python train.py --num_hidden_layers=10 --hidden_size=768 --num_attention_heads=12 --num_key_value_heads=12 --head_dim=64 --intermediate_size=3072 --vocab_size=16384 --hidden_act="gelu" --norm="layernorm" --norm_place="pre" --norm_eps=1e-05 --positions="rope" --rope_theta=10000.0 --rope_fraction=0.25 --qk_norm=false --attn_scale=0.125 --bias="all" --tie_word_embeddings=false --parallel_block=true --init="uniform" --init_std_qkv=0.0197 --init_std_o=0.0197 --init_std_up=0.0197 --init_std_down=0.0 --optimizer="muon_variant" --learning_rate=0.00897 --beta1=0.93 --weight_decay=0.0 --lr_head=0.00425 --max_grad_norm=2.0 --warmup_steps=200 --schedule="wsd" --decay_fraction=0.817 --decay_shape="linear" --final_lr_fraction=0.0 --batch_tokens=131072 --max_seq_len=1024 --doc_mask=true --z_loss=1e-05 --train_tokens=702500000 --max_steps=5360 --dataset="wikipedia_en"
MLP neurons of a small language model. Each row is named by its layer, matrix (up: input weights) and neuron, and shows model dimensions 96-223. Each number is 200 + 30 x the weight over its row's rms, rounded and kept within 0 to 999.
A block is one neuron, or neurons of one layer that tend to fire together. After each block is what it responds to, as a language model described it from the Wikipedia text at the highest values.

L3.up1696,169,195,186,182,243,189,163,214,249,188,192,142,194,236,182,213,221,145,198,216,198,156,200,241,234,183,233,222,150,216,207,145,202,163,119,215,219,150,184,219,198,181,179,218,170,186,156,184,225,215,173,214,206,180,142,182,195,143,189,139,188,180,201,238,197,200,151,196,182,213,195,211,205,166,254,213,198,181,203,234,201,274,192,209,118,203,247,202,201,170,263,163,218,241,220,254,238,171,211,201,202,212,169,215,192,167,167,261,167,157,186,185,204,166,206,234,175,197,196,229,240,249,167,201,171,188,201,225
L3.up2153,242,269,207,203,254,229,212,217,129,224,165,205,271,212,163,169,258,211,149,210,216,176,200,189,146,168,169,191,182,210,195,179,190,131,208,171,224,168,188,223,204,184,160,218,234,200,220,201,197,198,186,213,210,185,230,194,153,246,188,258,208,223,219,207,184,180,209,193,215,186,214,219,260,167,181,214,249,196,263,194,206,253,214,194,207,188,232,181,161,213,173,241,220,205,218,186,213,216,189,217,218,147,175,197,210,182,219,231,196,237,205,226,246,154,138,213,178,151,221,185,158,169,185,230,206,206,274,228
L3.up2899,227,206,186,239,183,254,216,153,209,210,187,231,138,273,218,227,171,191,191,292,253,208,162,207,187,233,185,202,195,225,246,127,200,183,138,238,196,186,168,209,154,150,205,186,227,137,176,214,166,197,215,225,168,215,154,113,199,201,252,160,189,195,297,203,219,259,197,219,146,217,174,162,198,138,240,168,185,189,216,181,235,237,199,200,234,232,199,216,221,188,228,222,245,202,170,218,193,202,178,238,165,208,184,199,260,185,170,259,146,192,216,203,225,171,216,217,216,150,220,206,201,186,230,182,210,178,175,227
L3.up3043,187,235,193,207,179,187,200,134,230,214,240,200,209,239,198,224,192,151,220,247,193,220,144,174,224,193,238,203,188,243,155,192,170,183,220,161,202,214,170,214,195,121,171,173,163,167,207,208,181,188,268,238,210,234,188,178,213,238,237,271,225,169,197,225,254,214,178,199,162,184,230,214,187,150,160,198,184,219,177,198,236,200,214,192,166,249,216,216,176,190,150,194,236,164,209,248,202,152,138,213,245,168,130,252,178,204,182,203,185,205,231,248,223,188,202,221,168,196,230,194,157,227,266,246,170,185,208,193
Description: Middle subword pieces inside transliterated non-English names and words, mostly Arabic/Syrian place and person names, e.g. Q-ab-oun, Kaf-r, Abdul-Q-ad-ir.

L4.up183,206,207,223,204,146,165,278,148,174,174,229,183,213,179,236,178,189,199,245,248,202,113,191,209,229,146,204,122,213,203,224,211,162,179,180,163,229,159,167,162,164,204,228,230,202,189,248,216,218,178,251,166,203,228,124,185,233,183,173,240,205,171,208,216,238,237,144,242,152,170,176,190,200,152,181,177,168,166,200,242,169,215,241,218,182,199,217,223,193,199,256,222,223,171,182,176,210,215,218,239,197,206,240,135,220,148,275,153,215,203,207,217,217,234,194,180,180,182,219,240,208,210,201,206,147,185,173,250
L4.up416,187,141,192,201,177,204,172,192,245,190,193,156,183,212,120,198,180,253,217,223,180,183,216,197,168,207,218,221,171,213,155,178,222,167,295,210,169,186,245,222,206,176,198,164,236,229,195,203,222,230,197,204,175,234,180,199,162,191,223,160,213,187,230,160,202,207,185,245,233,180,200,254,192,203,206,198,155,211,226,222,209,182,208,196,190,219,234,147,252,166,248,183,174,144,176,191,212,189,198,171,156,224,175,131,159,154,181,152,107,199,146,229,196,251,224,241,253,275,216,166,176,178,208,204,175,207,210,204
L4.up862,194,203,169,225,246,227,220,204,214,177,214,170,217,192,137,204,214,202,237,226,213,165,225,216,222,172,150,215,210,164,166,204,249,250,208,222,175,176,215,223,204,215,244,225,183,176,171,207,196,192,179,266,151,227,170,155,218,206,250,143,184,195,245,167,223,160,181,202,204,208,165,219,105,170,202,188,191,226,229,227,213,213,177,184,267,210,214,227,204,240,183,226,230,176,164,245,185,178,157,215,128,189,246,206,219,226,190,215,176,176,248,247,197,229,168,269,147,276,218,179,186,244,170,152,178,210,192,226
L4.up928,165,258,218,190,190,266,193,196,210,237,204,258,180,187,218,195,204,165,192,197,212,244,184,200,180,212,151,204,113,203,195,226,246,220,226,158,216,204,217,245,212,207,171,207,178,269,239,215,245,251,170,263,163,158,201,217,232,196,212,209,205,197,171,230,227,134,151,218,241,212,198,207,166,216,259,138,206,229,212,197,231,182,175,156,163,202,197,193,205,223,248,242,212,183,206,205,209,213,215,206,180,187,197,174,232,174,202,186,169,168,213,183,198,149,177,239,151,228,190,217,184,248,196,205,185,196,235,176
L4.up988,162,197,183,161,191,176,183,177,208,223,179,162,157,177,172,196,196,160,198,183,230,188,197,150,183,202,247,195,157,167,237,204,225,178,221,283,243,157,183,233,227,201,232,222,185,201,166,205,196,233,187,204,222,199,158,200,196,247,233,168,214,209,184,185,173,196,200,203,208,233,257,142,188,139,176,159,201,257,217,185,197,216,222,177,216,256,155,162,231,181,220,164,194,184,239,214,173,158,168,195,202,139,158,250,205,229,154,224,218,192,204,228,178,210,238,211,226,234,225,194,268,176,231,209,222,178,216,214
L4.up1280,185,197,175,166,170,209,244,198,220,182,228,148,253,189,182,184,149,155,175,245,197,230,192,184,241,195,219,180,184,231,241,195,194,261,264,240,197,206,209,252,202,241,205,204,178,217,238,296,188,180,234,193,178,196,148,203,203,199,162,121,219,224,192,207,247,171,217,240,193,202,232,115,143,214,219,191,170,233,260,183,208,229,207,200,214,184,198,180,271,160,217,226,193,148,174,182,225,199,186,190,191,269,239,189,216,182,226,207,222,197,222,220,155,174,187,192,195,208,216,231,247,237,161,176,215,206,199,197
L4.up1584,231,205,202,191,173,204,249,220,220,247,164,203,165,183,123,159,203,213,210,211,186,162,168,243,206,175,233,154,184,195,223,211,210,216,220,193,214,204,268,222,218,225,170,211,157,238,199,228,215,191,222,204,214,220,185,269,165,181,229,190,191,164,174,172,211,153,200,227,232,228,152,180,185,205,190,189,252,187,256,209,218,185,255,198,175,180,182,158,223,195,287,223,238,177,214,196,207,201,180,193,184,185,218,183,231,238,196,229,231,194,280,213,184,158,285,207,193,199,171,134,224,189,158,170,238,203,213,225
L4.up1813,134,209,182,211,201,167,213,173,202,224,194,189,202,160,173,123,184,213,148,223,202,166,179,215,229,185,228,217,160,248,187,213,226,206,224,207,181,193,180,177,187,244,265,137,187,181,216,213,164,250,179,188,157,218,223,185,214,192,191,204,168,206,263,172,215,266,175,186,203,199,188,179,105,177,228,204,197,246,177,174,228,168,242,203,161,176,156,196,178,205,176,126,152,186,189,204,191,222,268,191,195,152,217,234,176,159,243,163,242,199,254,209,238,198,242,211,188,223,191,160,188,218,200,192,203,193,226,221
Description: The token right after a person's given name: the period of a middle initial (Arthur B., William S.) or a surname's first piece (G-auvin, de Rothschild).

L4.up58,209,189,182,210,229,224,202,196,241,218,195,201,199,210,247,222,235,127,245,195,230,169,187,202,201,198,187,207,200,246,117,110,230,209,214,165,245,180,166,208,202,285,166,185,237,239,172,263,186,213,168,181,190,235,166,170,274,210,178,199,236,188,177,193,191,199,242,140,196,240,213,190,191,210,203,201,206,221,192,174,235,211,184,219,196,259,235,138,240,210,231,217,214,151,276,206,171,249,172,163,194,171,194,164,228,175,190,192,206,203,197,194,210,187,171,184,199,233,216,204,296,179,241,151,200,142,269,183
L4.up495,220,172,232,216,217,246,147,236,221,171,195,185,202,175,204,221,255,229,203,211,154,233,120,136,158,183,203,185,156,190,243,200,225,169,211,169,208,188,175,242,172,239,198,184,246,218,192,181,182,165,264,222,198,197,158,166,212,108,156,234,131,190,182,172,226,197,172,200,197,197,224,179,256,202,199,258,184,124,197,216,201,241,217,199,211,197,229,157,220,222,167,223,205,213,194,179,168,185,194,240,187,232,231,186,222,194,182,256,146,168,184,243,239,180,186,180,157,254,182,206,173,159,204,243,103,152,187,255
L4.up580,199,170,252,213,170,222,155,185,245,208,223,232,202,166,141,211,229,225,164,152,176,224,203,203,242,182,231,181,154,224,202,226,208,187,247,192,207,228,204,254,198,211,182,187,192,177,235,185,190,211,200,222,198,192,168,196,234,186,238,257,223,204,243,217,215,183,205,215,184,190,207,188,175,160,197,180,166,198,142,204,214,215,179,165,181,213,223,127,155,182,204,164,169,164,175,197,172,177,194,224,163,190,244,190,200,177,195,164,250,206,188,213,196,187,184,136,274,177,195,189,189,204,177,242,156,194,216,149
L4.up930,206,137,230,205,251,223,163,243,159,195,156,223,202,182,230,166,183,223,196,181,211,250,137,171,195,221,168,198,161,210,187,208,204,183,220,200,177,176,211,192,159,190,198,209,169,204,179,223,161,209,216,218,216,173,182,99,242,170,275,251,184,213,244,187,232,211,158,198,175,284,223,225,150,169,161,188,211,148,215,226,193,214,188,238,191,157,226,172,286,155,141,182,227,222,194,227,223,175,182,205,197,211,223,171,191,188,167,238,226,217,203,156,202,116,201,198,214,212,196,193,128,124,176,254,251,177,205,234
L4.up2147,188,226,177,224,189,177,200,153,217,150,212,161,223,185,230,193,208,248,212,206,187,155,169,180,159,167,231,157,223,187,150,212,203,178,257,164,215,206,168,186,202,227,144,176,180,196,195,149,143,191,182,174,222,206,151,187,186,187,223,192,192,233,192,164,218,228,184,239,171,214,194,215,213,225,184,214,264,173,275,183,200,237,204,238,226,255,199,223,214,149,211,207,147,209,181,244,178,199,202,174,177,179,175,208,208,188,202,214,219,212,159,205,198,184,198,236,150,226,229,154,216,180,211,166,213,177,201,172
L4.up2336,240,185,193,157,242,175,158,180,257,218,224,200,179,183,226,199,211,206,181,262,167,215,167,255,148,187,232,210,162,270,232,145,267,219,190,212,190,187,183,228,163,214,177,189,182,233,202,215,202,211,176,205,142,181,178,144,208,173,248,229,258,230,197,194,254,172,172,237,216,230,188,203,246,247,224,212,222,146,176,156,191,238,241,255,212,189,185,140,198,177,206,245,215,208,204,191,211,190,181,258,138,208,168,199,204,187,221,254,192,194,240,191,165,191,152,165,237,250,170,177,179,207,179,173,161,216,211,231
L4.up2839,186,195,253,225,177,200,204,172,195,233,195,171,185,196,205,226,199,217,198,179,263,169,210,238,211,172,221,121,153,185,148,170,172,214,129,159,212,224,166,155,191,206,197,184,149,179,189,193,157,261,151,122,225,234,180,188,207,148,273,216,225,179,153,252,204,179,184,206,246,215,212,191,163,218,229,214,197,218,226,224,201,185,207,204,184,155,225,200,173,182,210,189,242,249,189,201,230,153,164,132,223,206,198,215,230,191,154,180,156,183,199,215,188,168,171,189,200,262,212,178,232,192,241,225,221,190,232,201
L4.up2928,128,216,148,231,214,227,181,216,264,156,219,217,223,221,234,161,189,222,144,235,181,229,149,197,221,199,160,177,160,186,199,174,167,226,205,217,181,213,219,192,234,228,171,186,188,192,194,189,226,210,168,212,214,199,295,158,166,240,233,209,156,134,221,151,205,202,205,220,150,226,249,195,276,202,167,188,239,183,164,154,180,248,175,166,193,234,228,192,184,194,231,197,172,241,205,196,231,164,161,210,202,226,179,184,167,223,209,270,226,190,206,207,172,143,130,189,230,194,220,170,183,202,206,184,188,172,181,245
Description: Early word-piece fragments inside non-English proper names, often personal names in tables or lists, e.g. Y in Yimou, H in Hau, Wib in Wibowo.

L2.up1618,211,207,240,195,196,222,203,172,221,193,248,189,207,229,223,204,182,193,232,228,167,218,166,217,182,203,243,241,195,189,238,191,192,240,220,221,199,199,203,159,208,229,217,162,198,237,189,243,159,211,210,184,169,139,236,203,223,191,200,150,211,198,174,163,181,215,168,221,170,159,181,233,209,200,258,145,223,189,217,156,216,176,181,167,210,190,222,186,266,171,200,216,186,187,240,214,226,178,218,187,198,259,183,148,172,199,198,206,184,181,179,179,222,253,206,185,156,206,190,187,221,253,153,224,188,166,261,219
L2.up1958,188,182,174,217,156,217,258,280,251,203,259,233,164,173,205,169,195,235,217,229,153,205,111,235,150,204,232,214,193,236,196,184,208,202,258,183,218,181,134,168,231,223,197,179,231,215,201,200,187,210,244,251,216,225,199,203,235,198,216,168,191,190,250,184,218,199,204,134,190,234,178,257,256,209,225,208,194,191,185,178,184,206,143,210,240,181,178,202,249,128,194,160,245,188,222,149,249,204,243,201,225,185,217,211,223,202,197,264,197,171,181,245,186,165,173,227,207,183,201,187,205,223,213,191,248,225,219,211
Description: Inner word pieces of multi-part proper names, mostly surnames in sports and election tables, such as Al-, Mc, Mac, Fitzma(urice), Brockle(hurst); also de in place names.

L3.up649,212,230,253,244,220,220,214,190,222,163,172,171,227,176,164,223,195,224,249,191,229,186,223,214,192,189,242,143,204,224,218,175,182,164,250,206,185,234,156,176,192,211,196,179,217,192,190,257,202,191,230,235,215,143,152,157,221,206,234,141,183,195,194,154,168,222,201,194,243,219,216,215,209,213,170,179,230,179,193,242,107,251,230,199,188,204,217,208,219,172,233,210,228,187,176,174,204,205,245,174,161,203,167,230,247,219,168,188,204,209,201,230,273,203,253,196,214,228,210,158,148,187,164,190,194,166,179,201
L3.up1389,247,210,213,217,143,201,220,231,213,204,206,209,155,148,134,221,199,208,211,223,206,232,206,180,219,186,198,229,234,155,203,234,221,213,247,222,253,170,185,161,217,145,223,176,193,188,150,198,169,132,163,188,276,217,217,209,183,160,175,165,183,204,200,172,183,166,261,215,186,211,210,173,198,241,211,254,211,222,220,227,222,144,170,167,204,189,157,172,258,225,244,175,188,206,148,180,211,185,182,189,208,219,166,162,167,218,200,138,201,205,186,194,154,220,211,222,269,187,169,209,200,191,179,169,184,220,178,195
L3.up2377,196,215,243,222,213,206,237,167,178,201,161,166,139,234,182,185,174,220,175,234,184,172,178,200,224,136,261,244,199,187,227,210,205,237,205,199,222,251,192,167,223,200,191,245,211,191,124,144,144,176,183,154,179,180,175,236,182,207,266,211,219,274,251,230,196,233,205,209,181,191,227,170,179,177,241,196,216,198,203,269,238,168,231,158,188,197,220,247,186,171,155,184,228,193,245,222,188,224,163,192,194,169,242,238,196,226,183,191,212,237,190,203,250,195,184,217,194,161,230,145,160,219,199,172,210,218,162,201
L3.up2933,177,139,190,171,163,160,171,212,217,234,183,214,228,206,167,213,221,224,265,224,149,215,239,164,196,181,195,221,216,218,210,221,160,241,227,159,220,244,150,199,164,153,163,184,147,195,213,210,229,210,250,240,150,235,190,255,178,229,147,173,207,213,200,198,246,209,203,192,143,176,211,166,198,219,206,188,159,159,222,194,223,221,204,164,197,250,245,148,225,166,186,148,184,250,226,237,181,219,176,175,167,174,243,178,245,182,194,146,183,249,171,208,214,239,216,225,213,200,192,174,158,196,220,180,193,172,197,235
Description: First token of a surname (often a capital letter piece) right after a first name in lists and tables, e.g. Eric Cl-apton, John G-ebhard, Atsushi N-ishigori.

L2.up610,240,200,210,180,174,201,171,181,241,174,193,182,213,240,199,218,182,155,174,181,231,198,184,215,169,258,212,203,190,231,156,225,171,134,181,156,200,195,170,187,183,196,173,206,190,175,255,139,254,190,175,195,231,255,182,250,197,134,199,165,182,151,228,198,195,181,237,199,245,180,199,163,286,200,170,193,261,160,168,203,247,204,200,146,211,226,192,211,187,193,148,209,167,172,186,230,200,217,197,177,169,183,221,187,165,234,220,210,206,244,168,224,176,245,226,265,243,172,209,208,213,220,240,216,193,197,137,236
L2.up3051,193,222,190,168,184,273,143,231,215,194,183,214,194,160,217,217,222,248,165,160,209,243,205,217,211,250,195,183,265,172,185,147,211,184,206,226,183,158,207,182,204,189,165,178,196,167,200,220,233,274,215,204,187,254,168,236,233,234,182,196,196,203,185,242,210,157,182,229,187,167,166,232,229,175,208,209,130,136,198,194,181,241,173,186,202,206,203,127,210,228,170,220,193,165,152,206,181,194,168,189,217,205,246,181,205,165,187,207,219,229,179,221,196,242,202,226,162,180,188,215,197,204,141,168,210,93,233,165
Description: The second piece of a word split after its first letter, especially P, T, C (p-urg-ed, C-hes-apeake, T-ik-Tok), plus some verbs like declared, demand.

L2.up1711,201,170,199,208,219,204,193,263,184,219,172,209,176,200,196,193,213,221,220,203,201,187,193,144,181,194,183,184,219,171,203,176,200,159,225,231,204,175,185,203,197,233,142,188,210,172,197,242,168,199,153,200,205,189,141,196,226,212,255,220,202,206,197,198,176,226,215,145,170,187,212,231,253,234,237,225,195,160,246,227,187,209,216,267,242,163,211,172,200,198,231,215,161,171,229,195,237,166,235,209,214,212,201,200,232,154,155,181,194,188,185,157,226,169,180,212,225,199,219,214,187,183,160,207,242,199,218,201
L2.up2659,250,209,247,207,193,209,141,221,232,187,192,179,265,209,184,207,199,239,208,191,146,209,222,189,168,210,194,222,194,176,158,207,247,202,190,217,218,175,207,192,119,213,187,206,218,160,178,205,211,207,218,191,133,248,179,213,221,194,199,217,199,176,200,202,176,211,178,193,233,191,204,232,179,248,243,200,188,208,207,201,170,231,225,177,211,220,154,220,201,168,226,210,222,239,196,208,201,189,181,217,174,216,183,245,199,195,156,193,155,161,208,205,204,209,149,180,164,199,237,167,184,211,178,225,151,204,228,202
Description: Short vowel or syllable pieces in the middle of split foreign words, mostly romanized Chinese, Vietnamese and Arabic names, such as Zh-u, Ng-oc, N-u'man; also slashes in units or codes, such as 127/sq mi.

L4.up193,187,198,182,154,179,193,186,256,252,147,258,218,182,129,203,270,219,201,179,222,165,205,191,263,231,150,147,145,185,190,220,149,190,248,213,239,230,187,182,222,201,161,199,224,132,200,207,188,212,163,218,243,193,245,221,190,165,241,229,243,170,136,251,179,223,206,212,201,180,188,198,166,232,207,268,217,194,193,197,224,180,188,236,137,166,158,165,177,176,222,193,159,201,211,171,245,194,186,155,224,181,193,214,170,188,203,202,179,174,216,194,171,193,178,179,144,227,180,249,175,220,154,186,252,216,192,169,227
L4.up951,221,158,201,210,199,261,240,206,179,196,256,174,204,162,236,204,190,165,213,208,176,169,185,194,214,171,227,209,199,186,220,221,197,274,168,198,181,188,163,193,213,243,153,236,284,203,186,185,162,193,216,168,207,236,205,208,164,212,251,255,158,238,209,208,170,253,177,237,178,180,161,205,152,212,222,221,136,210,163,210,153,218,218,203,130,146,231,224,244,144,205,246,220,233,192,227,183,164,263,150,206,172,121,144,242,230,203,189,194,173,158,198,200,153,201,152,182,258,184,200,156,155,218,178,187,175,229,205
L4.up1191,199,184,178,264,225,245,175,238,177,152,231,154,199,187,206,185,174,202,205,147,162,257,216,212,193,179,161,194,188,236,188,179,182,234,198,233,204,199,233,210,163,255,192,172,236,199,179,168,194,203,171,198,225,187,195,247,201,246,216,289,177,210,216,223,173,183,212,176,226,215,206,212,200,148,196,165,170,152,205,180,196,208,258,176,224,248,264,151,238,212,191,181,178,186,141,191,224,159,246,222,199,175,174,167,230,196,136,147,186,180,214,230,241,207,194,183,249,214,223,198,190,169,166,192,164,166,229,241
L4.up1238,167,201,188,185,202,191,237,204,201,170,190,169,217,172,217,190,197,255,202,173,224,214,164,143,210,194,271,145,166,193,165,200,234,215,152,191,260,196,145,244,191,252,152,189,218,236,137,263,179,207,213,208,243,224,209,243,238,175,207,159,185,200,203,182,209,197,167,232,164,191,210,184,189,222,242,207,203,204,221,210,249,199,211,198,243,195,164,234,135,169,195,168,229,205,199,237,192,225,195,226,200,193,220,237,211,210,262,225,217,215,216,169,189,162,242,226,184,221,264,199,166,210,235,189,165,183,191,188
L4.up1905,255,251,243,177,191,155,217,246,156,174,252,202,175,209,204,207,222,227,229,155,203,236,210,236,266,213,222,199,193,222,185,202,230,193,210,204,194,191,214,203,172,124,119,216,229,211,139,210,159,220,204,242,206,185,227,192,231,156,173,153,251,184,176,207,191,228,155,270,242,179,200,219,219,196,213,170,192,174,171,233,250,231,207,156,139,233,189,163,238,234,180,258,226,194,171,232,185,167,205,218,202,170,198,205,197,178,172,185,217,194,163,140,198,234,179,198,159,217,254,202,145,259,156,182,223,186,196,190
L4.up2579,184,157,186,204,240,166,230,215,218,285,219,181,187,164,231,185,170,178,203,171,172,202,195,198,186,204,176,203,206,194,223,170,230,237,164,211,204,152,243,222,233,196,202,214,201,149,230,204,222,188,196,293,197,185,181,210,235,217,238,161,190,163,225,208,217,187,255,238,172,199,159,148,215,229,230,189,179,171,200,200,191,215,225,220,239,214,229,187,170,186,125,180,210,170,148,207,168,207,169,191,208,174,207,241,260,173,207,157,210,223,224,247,210,174,145,249,148,181,245,186,240,189,186,216,168,183,202,246
L4.up2748,192,222,183,177,153,197,203,205,189,203,231,183,261,201,199,230,242,213,141,200,188,236,200,166,179,197,258,178,196,161,153,190,130,171,181,208,223,166,215,177,183,184,159,187,134,221,165,155,206,229,167,190,167,207,197,195,227,251,190,182,225,191,237,197,241,192,211,171,223,179,233,167,244,182,184,195,158,160,267,211,240,203,192,168,182,203,248,198,167,212,226,202,188,213,198,213,179,215,176,192,170,156,198,250,220,248,192,174,171,235,204,275,241,225,155,233,153,232,201,204,264,161,169,226,147,166,209,209
L4.up3056,161,204,158,231,209,171,208,248,195,167,152,178,200,216,208,234,208,154,179,200,178,174,206,150,213,186,225,243,215,189,174,218,188,212,170,200,202,154,234,228,135,195,195,214,172,216,224,143,172,234,181,189,204,225,205,198,187,209,201,233,151,170,179,206,200,162,215,214,239,205,260,206,188,170,219,240,233,212,188,237,187,181,229,160,225,219,208,182,202,146,222,237,245,218,226,220,163,197,191,200,202,180,209,206,256,243,216,238,221,216,201,193,178,146,177,225,245,232,164,171,268,236,165,213,181,187,217,197
Description: Second word-piece of a word whose first piece is a lone letter, often capital in proper names: T+aw(ouz), T+ah(oe), p+and(ered), K+A(MAZ).

L3.up845,199,201,188,190,259,218,207,189,208,196,172,187,196,208,125,230,174,164,156,176,264,191,181,201,151,146,246,148,223,190,203,157,214,209,201,218,133,146,210,229,165,158,203,160,190,227,136,201,175,154,206,234,211,239,193,219,161,177,190,216,196,185,192,228,230,207,171,221,216,165,197,248,233,205,254,207,173,211,207,214,207,193,249,202,138,184,203,204,227,191,151,204,183,175,234,252,187,241,200,191,193,249,256,174,166,203,252,249,223,147,201,238,233,163,187,191,180,286,219,199,202,199,145,189,177,177,250,214
L3.up1367,247,184,142,196,171,216,201,178,175,196,182,226,193,219,202,196,180,188,206,165,218,272,174,225,244,190,146,195,209,221,222,219,197,216,217,204,218,255,156,199,166,181,159,225,185,248,189,192,206,172,174,191,219,184,200,220,160,201,231,231,208,209,212,228,211,219,178,213,192,242,151,224,172,170,218,193,176,177,180,178,160,209,216,158,172,236,245,236,293,172,154,219,181,209,199,184,239,201,135,191,222,207,205,250,198,178,138,179,193,179,196,194,208,242,158,226,228,157,190,213,214,176,180,239,203,207,167,131
L3.up2026,218,246,159,227,155,213,206,228,234,194,144,181,205,216,203,240,173,207,201,184,189,190,201,205,192,181,240,222,222,186,188,233,235,209,159,227,228,131,156,182,151,233,225,219,210,204,136,191,210,224,204,224,203,255,174,174,213,189,256,196,152,199,204,199,200,228,228,223,133,141,187,189,211,221,183,161,209,172,190,227,186,238,204,161,162,239,222,154,207,235,206,206,200,213,157,202,247,234,204,179,179,193,234,239,187,200,177,195,192,154,219,231,179,167,141,197,224,236,184,211,233,227,209,183,160,155,176,195
L3.up2930,190,239,212,226,234,197,191,245,188,181,143,229,178,191,154,196,268,203,181,164,225,216,213,186,192,184,205,211,181,225,225,223,176,202,207,230,204,179,201,226,170,155,193,183,142,195,169,210,173,235,206,203,198,203,196,214,210,223,159,201,211,191,180,260,216,236,152,211,254,179,206,229,172,179,201,176,188,198,205,216,208,208,198,179,188,150,253,206,205,226,191,218,176,174,203,208,200,143,204,232,239,228,164,215,218,209,224,228,172,152,240,182,200,225,211,206,190,228,176,192,184,171,121,236,170,155,184,173
Description: Short word pieces inside a word, right after its first letter or two, mostly in foreign names, places and titles in tables and lists, e.g. Ky-r-gyzstan, Zhang Y-im-ou, Abdul-Q-ad-ir.